{
  "n_head": 5,
  "head_dim": 64,
  "parallel_block": false,
  "init": "normal",
  "init_std_o": 0.00465,
  "doc_mask": true,
  "train_tokens": 330500000,
  "steps": 5044
}
MLP neurons of a small language model. Each row is named by its layer, matrix (up: input weights) and neuron, and shows model dimensions 32-223. Each number is 500 + 40 x the weight over its row's rms, rounded and kept within 0 to 999. Numbers have three digits each.
Before each neuron's rows, "fires on" lists the tokens most often at its 100 highest values on Wikipedia text that the model never trained on; "fires in" lists the words (lower case) most often at its 100 highest values on Wikipedia text that the model never trained on. A number after a token or word is its count.

fires on: " with" 23, " between" 19, " each" 7, " from" 4, " which" 4, " where" 4
fires in: "with" 23, "between" 19, "each" 8, "where" 6, "from" 4, "which" 4
L2.up356:522491483473470512511510576507528525501501499525480482455592425521591534571558566444510499537434587489502510534434504522539492536508541490472553519551506491501503542428487415448428491475540499528539486527466501525437545432494444493503479476490466498526534557424511496504507498569475497461468475526542542434518487553506488391517450519479482531549526468550591503520483492498474534514560474422539405462451480505473526459473475477438557530499471457572523497542509526524464525502518553485515486496451532533564542444551554518495451434484532491440505450454508504432441524396501482544

fires on: " is" 19, " into" 16, " an" 11, " was" 11, " to" 7, " for" 6
fires in: "is" 19, "into" 16, "was" 11, "an" 10, "to" 7, "for" 5
L2.up631:499488548533544507503505469489504515494498497514478425455456559514512509518527435584447479501455485464478586448567444504512467447416541476573489460487520473511473490463413466559450551521531542422539541428472530527486452509425453508507441540521504497441465428484550500478547597461465532528423500463454519577429491487507517526491548493436520557537566541425518563515604540490533469595533490519514513476552558545525496469506497480541510510482507548550486520461453472507576494521509477460496423583507484536397509517549494517418468508551546557529485512522562513503443521525506428494

fires on: "'s" 39, "s" 9, " very" 4, " more" 4
fires in: "s" 48, "very" 4, "more" 4
L3.up251:533497577553435526539502465483447537493580570516476524549506486510471485461524481513468501502491440525525546530493423513439443520497549438507482528502488511508459473400470420525490447511549491518484544481508506475567495487524538571499424525405485503470476477449497495523545516552559487482548511428451537470447493528471531533462535505581520468489504494498450491526451549445510502466474449486500522492559519496521474503482503488535558527463564524533458531531424474526517543492524544412534436505562489480448541489506491405479590495480517501507460462428550522484495435508511577477

fires on: " be" 29, " been" 24, " when" 10, " being" 8, " get" 5
fires in: "be" 29, "been" 24, "when" 13, "being" 8, "get" 5, "getting" 4
L2.up129:554456520459496479471487539453482529558452480425521575527513491533525517440502451532509502456454553469524545647527516539543534505527591519502499423594554555473535526466493457506537470527471526486532515517412462483510492496480490506442548493536467483507499452506436500504596488534460499460554478487488468420484475570518507475540551474443563514500527452549512525543496506476462472445514523467473462457535466460473465512464472494572489505531491509510522572494538486514457508484540561418482494572486487523493488549509535455479430504501504508544482434564536423496461551565516520498

fires on: " him" 46, " them" 23, " it" 5, " by" 5, " himself" 5
fires in: "him" 46, "them" 22, "by" 5, "himself" 5
L2.up892:446539617474538522502473525411510523523493517502503497444509461520484451549495540478448489501488516518484465469512473451504477422500522430536467482592472470511501495495480480569480455546466567513517477510546491503535482502440498486515384562547463479555453670504535506428552548451440512502537419516454544524513544541475450471512499548489600560481510513438547530507549554457483532513501492521507506517490540465530507525498466466504489431502482569497509535410508462567500471518438507484501534546551446539451487486534510490454520499548565467458528497546537476549448537541542424518

fires on: " of" 54, " some" 10, " such" 6, "s" 4, " many" 4
fires in: "of" 54, "some" 10, "such" 8, "many" 4
L3.up278:547509506527504481484525464565547551491455538442550557528478476576559492484469497518492461499480472520517549545580419542517525563494538586415538478545522551461489513421560518473485521530553555480494530505504541532573424501507509520514459520527531476474547495447487484487566422456545496499480486551543482465426518479479446478498476504497465513503524499594499499523517499483512471424466454493429567482532457498530518501578461499539519555505523489435510484508498477529443470472469474534449403498590444508570492527521457462552503438434442543536579462502515488482462507531507517540

fires on: " is" 17, " was" 13, " season" 8, " he" 5, " were" 4, " also" 4
fires in: "is" 17, "was" 13, "season" 8, "he" 5, "were" 4, "also" 4
L3.up663:493504513488544529531432558434523449461499469521513443444503513499451541517515459488558471485406522503506477530558496484507457487503461471541517541598536514516516457509468461527514570484498500496519496556498502485486541492459463563570454559510486571488454490563531479507494581477432483475554515469478517462442603501505513534492518538524479439517477510485556479540535489523498525532452508479471543490509555562443435553555498528520559480455466506528546466501481422516521540465530458378471427531488480510456547530506455483533523446514576455484473503492510500462476530534585495434

fires on: " to" 44, " place" 8, " purchased" 5
fires in: "to" 44, "place" 8, "purchased" 5
L3.up1223:474563489519476545476570481536465438492512546555477483533409457572569443557491499488473490483547496506500548535490463489495469480517523545520563459513510532544503496574505480406546539460545493491550555479468550488461587495548443439499406474445516484511533560505516545546441524522534465476514483557406482494481444503485493448459529494495522530509487501459514455531561548560575565502506531480509416455473480549510519450513466465459525430444653499424402497481541477514511464529470506534583484548535448490454482520518502455595548529499535453528461540502513434481495481540515539464

fires on: "'s" 45, " the" 23, "s" 15, " The" 11
fires in: "s" 58, "the" 31
L2.up889:531515475561495505517484539488450508467458468483511492566519485577487495453487464470476492565470442534399470513536461532489538434541423482585496522500555551509463510428455521528455405535491482546537385531479500545486493486490529522491419537526487519495410436439536519507498518550580539510602423423493504510459436511474492522450448446505484589571471498488479509488532543530525528480505473555512498469529490545442523552496457467502558512462545520482453544530456524484499508522559503475508410518436530553406497492524443500495534472460573489482502501506475528486468486468494463484

fires on: " to" 32, " Team" 14, " by" 11, " out" 9, " them" 8, "ia" 7
fires in: "to" 32, "team" 19, "by" 11, "out" 9, "them" 8
L2.up605:488494534445508495503487463501503554422500477419517524494445493505518487506448539498472499525498464452489418530456476511445587593432486492494502485453427558588493488517478520516544458520522519574530348440474524447553429544517477544554459526466550525483458461517496470480530472439462492505512528500436473507519519536424523500501538466481492556523547473564476415496482463582508524546498494471444478527502540507539526479450469488539438570546496448475457488572453568565571431474507467534468530402557480502517538465500533542535485467513523490496492483490464467524505510545537413537

fires on: " the" 48, " The" 41, " a" 7
fires in: "the" 89, "a" 6
L6.up245:429504560499490545473503507516533486439460506507466513534417479452512497492492452531469503517499456562503528516555504465486473559457491465542424579532537525476459488518523551475459501525535482517511528539463477504495443502587538532492480454478473533486458446451492506552573523498509421525513492447527528492516446445561511411472464496589491515508524483489448557498527498479531498493578490437490530475532462514463483499584434456520468517549505551515426428469416539493475435556506489474433458510526484591507473560523483528507473525441508499552427462511519552471490468456534544491

fires on: " in" 21, " by" 12, " to" 7, " she" 7, " have" 4, " had" 4
fires in: "in" 18, "by" 12, "to" 7, "she" 7, "have" 4, "had" 4
L2.up529:527532507464496578523476462467506522505501510493440501497561486492513492480515476554448501482506500532409548586445478520526528485494531496582455469462486543519493408481486470480426483492515502479533479585472526482496529523433519482463491523465447490488444557427521554481475438536496546442463492509424507578520521450483470487531535389472513504529574520473493585519540470505518537464503531578560443536483513584499446482538522538516519456482443554523531521437491497546439472537442521432483447416453527534522508453511523523439462492541453504495516502507519510558525494504545571407

fires on: " with" 31, " it" 21, " there" 7, " for" 6, " as" 5, " by" 4
fires in: "with" 31, "it" 21, "there" 7, "for" 6, "as" 5, "by" 4
L3.up1006:496512522507458536475469565513516453486512457494496503482490486516450494527517461541486463467544513453527557556526480470482431466554536499506574476526462555496544532485448506496533519474548555491543524500452428473554499487493404546528540571574507531584540505513518451438498493465495430448536490470508538555494505511493497542508532473471521556451439480480497439514535452519473488441548444410519453492454466553510542535477520484536492445575487529526528531499442509562468471447487436461535434466591444430506537545483467544542468536501526538412420473540491474499507507406488433488

fires on: " the" 17, " a" 17, " of" 11, " for" 8, " two" 6, " all" 5
fires in: "the" 17, "a" 17, "of" 11, "for" 8, "two" 6, "all" 5
L3.up211:485543536539502477607556564478527492479483479520531557476440530539549529497460520498560487481420575569468470520556526509505413522429528521469565488556455579537507534487555417485506473501487465514587499435499515523494437482483519512479426532537483491501487437523535389451564467474563495516514466523510532535503504427488518427517472489438453521530518585531497505505509427455518517472496508519502442529527466508494572473498482470530489588492487536449526541513475492439472491516451488445393473515500495517523451560519458568544505544544408495463457416515486526469528483483478526508

fires on: " the" 55, " a" 10, " him" 6, " from" 5
fires in: "the" 55, "a" 11, "him" 6, "from" 5
L6.up703:491564483455509512550498568517519520517487472481558523505549515514489517550436502523512475528503472456470523497435485565465504568449577530528543527515491519461568455542395481497477471559572506494487453510390469541440500523539534393550497515472524462495488463440531496459523481487509467461486476547488494540496563462530471432537488576500518477440514474504535511535511557573527439516566575530434449440479449513481505497514485563449532576513526486443613445479477576487495508478452448470491443467539513545539509465472494551519446489476429508458463543471508506487489399455422517486

fires on: " by" 43, " in" 10, " other" 7, " through" 5, " as" 5, " into" 5
fires in: "by" 42, "in" 9, "other" 7, "through" 5, "into" 5
L3.up69:450519534566459511473449523525483591535571481596461500505532468515553494483522510494452483503481512443526461493491438529516518550477448468516466429489474477465420489510487402499410511532532546462536510453390483526512489499505539526453551571535511496503539577451467577548516450533519583511506477495458482466491531515561499455564535482444493543467502489462450539550528525544513514550489538534554431559494507551449514460504524432506442479440474540608531542398539516561492528477598527476485489560522490449473521542521524494487492502477514477535455482414554491529477449438487496517

fires on: " of" 39, " in" 18, " for" 11, " on" 9, " to" 8
fires in: "of" 39, "in" 18, "for" 11, "on" 9, "to" 8
L2.up9:478530517545506543509443515458387478459513500559386483470490540538474587531475545484530580416547475490486518524567533492494406522531436539534540509494505539402448502475474468394503499469513484474474411471501497515484581468515479462503522496479565526500482512457487502512482484460499518488539516503496539468498455531472430591472523616555445555477535493480483542499509498521459528463491476535479559493502537505544469465515521479468476424490444484506504476461472434476498522472598437482475505575519547470488559428498570420470523527442480474485471492510556561505521519550451502471

fires on: " to" 47, " would" 20, " not" 11, " in" 7, " will" 5
fires in: "to" 47, "would" 20, "not" 11, "in" 7, "will" 5
L6.up207:505521522494490524512494458486597510463462516491455484510546489510534524519501573554549489467475519489420503487517438558507431490507441534513479481494462476505550441481446527470448538478509504465471409508524503467465533561468465534515465487531444514443511443491552503495396477511511565466524449418459566515500499436415415490496574535475519513466496560572467487548522480427502542477521473512561504597469561564555462510528566451487490478530477530519422539518500502431486581528471524470478601484523595480449421389471500496512435449525521468476442475512495499519436467519531460471

fires on: " to" 36, " T" 10, " 7" 6, "E" 6, " into" 4
fires in: "to" 36, "t" 5, "7" 4, "into" 4, "eure" 4
L2.up1080:532506431467452509535524472573457457542477600548452469473497509523494510551490514464549461541513444507546505427499530501495551524525462498501457464478517490530485526539538539436492468532523525602521511562502444594515502517473541557504457448431487459554538565557472587544423479490596475545459441522533519483476493476534413542443492453477448546493554522452463443435500515527462505484492519489460444452490522510474500576430487427485492482523546504481502519593503523574470575526541540511451522422543430471416462479512519449484540501508485566529492431518500504511492487534523482492

fires on: " where" 54, " as" 14, " which" 7, " whom" 4, " What" 4
fires in: "where" 56, "as" 12, "what" 8, "which" 7, "how" 5, "whom" 4
L2.up686:576453490428534470490483614488462536437473533522496497476530518527530486508524519536510496499474503532537577528454583520514468447492604469423446512474533493587510479489505488566498437493515544474440521452485496503492429507500468553452452479524482551530586497474452524527528540496555497479445484524454548449440573525528522531546437483487522432479471549458618558510471469531441500524554536468526440552550501554544465402500460528520498495513423577496565509493498560494540507480531565404507488476422402521553456560477488458538488473511523512509531519446441559456458478520547500514

fires on: " by" 38, " which" 19, " to" 12, " well" 11, " part" 9, " under" 4
fires in: "by" 38, "which" 19, "to" 12, "well" 11, "part" 9, "under" 4
L2.up407:481459423594524490495536483480528594497494486511447526474440484525478498504411580543490531488479497450488559517415477492465531524524455497436539498516477518501492413601542490472556501503552495485492393508518577524481484562525467497426481500475460515490494501572474485515448480516549460446489514407577557525457461549504472530458566495525452499464492505625455466509477460498513498489523513524520450550492409580470504529494554462479497548479477513510532483513503564503513548479485543493449482457566549555523548590502538509507463484499497441500506451538565516543475487507481412524

fires on: " Team" 30, " team" 14, " University" 7, "18" 6
fires in: "team" 44, "university" 7, "board" 4
L3.up672:521437528501439511402506508487527465502455515447490466517489445453457539557545526501534469493460472542482528533571526486541494535500485506538476497525543536503490519518469534431549493516527466552474431524580476481538517462538484488457469521438477494476452472439562474525500475441488501467494527536547495520510494529547452506501459512536479540486558492524521513509453503582482572536562477565523443500507509533550539468422531471517533544501542511592520473398469525466565552462441415458505512483490503454456480403557423438470511573456511490492523503493485472563509488517490452507

fires on: " to" 84
fires in: "to" 84
L6.up815:510481446464533551417534497441526479469412547538484551583472499481564509488428464484553527435555561551526521485522421467436543517462481431495438526492469522576547520513499522447516463454588546515515514422442581445489475484515488521539485416570528493489546491545528585533448541511482469503511468557537534527503444483482514506479485415450531544495440502473513550465432563515435559517503492409504453506457547596511453501532539441514458398470507517517470568445502537474501522509469523461566506529470487455410519456463482492543443480526465500492494466530485532515523541497578381485

fires on: " for" 21, " to" 16, " v" 11, "A" 9, "oc" 7, " from" 6
fires in: "for" 22, "to" 16, "velocio" 7, "from" 6
L2.up31:506551534471502518528520492520467486483467531485452504504488541551509520555537496597553537460495492546444478551507493472469471552412472535516539520535508522503513515535505528521548539484542567527485534497503489479410482553509479411460536492495565473429490511474480491457520521519530524526478460503532513448542436528560473462445414504495540536515531448456510492474558464505487560546526405475408533467484521530479566507473432532468452459481497517542477487438493472445477485501538401570554458506536493583492509509462562420468465552575501478428539480515489471450432553538521504467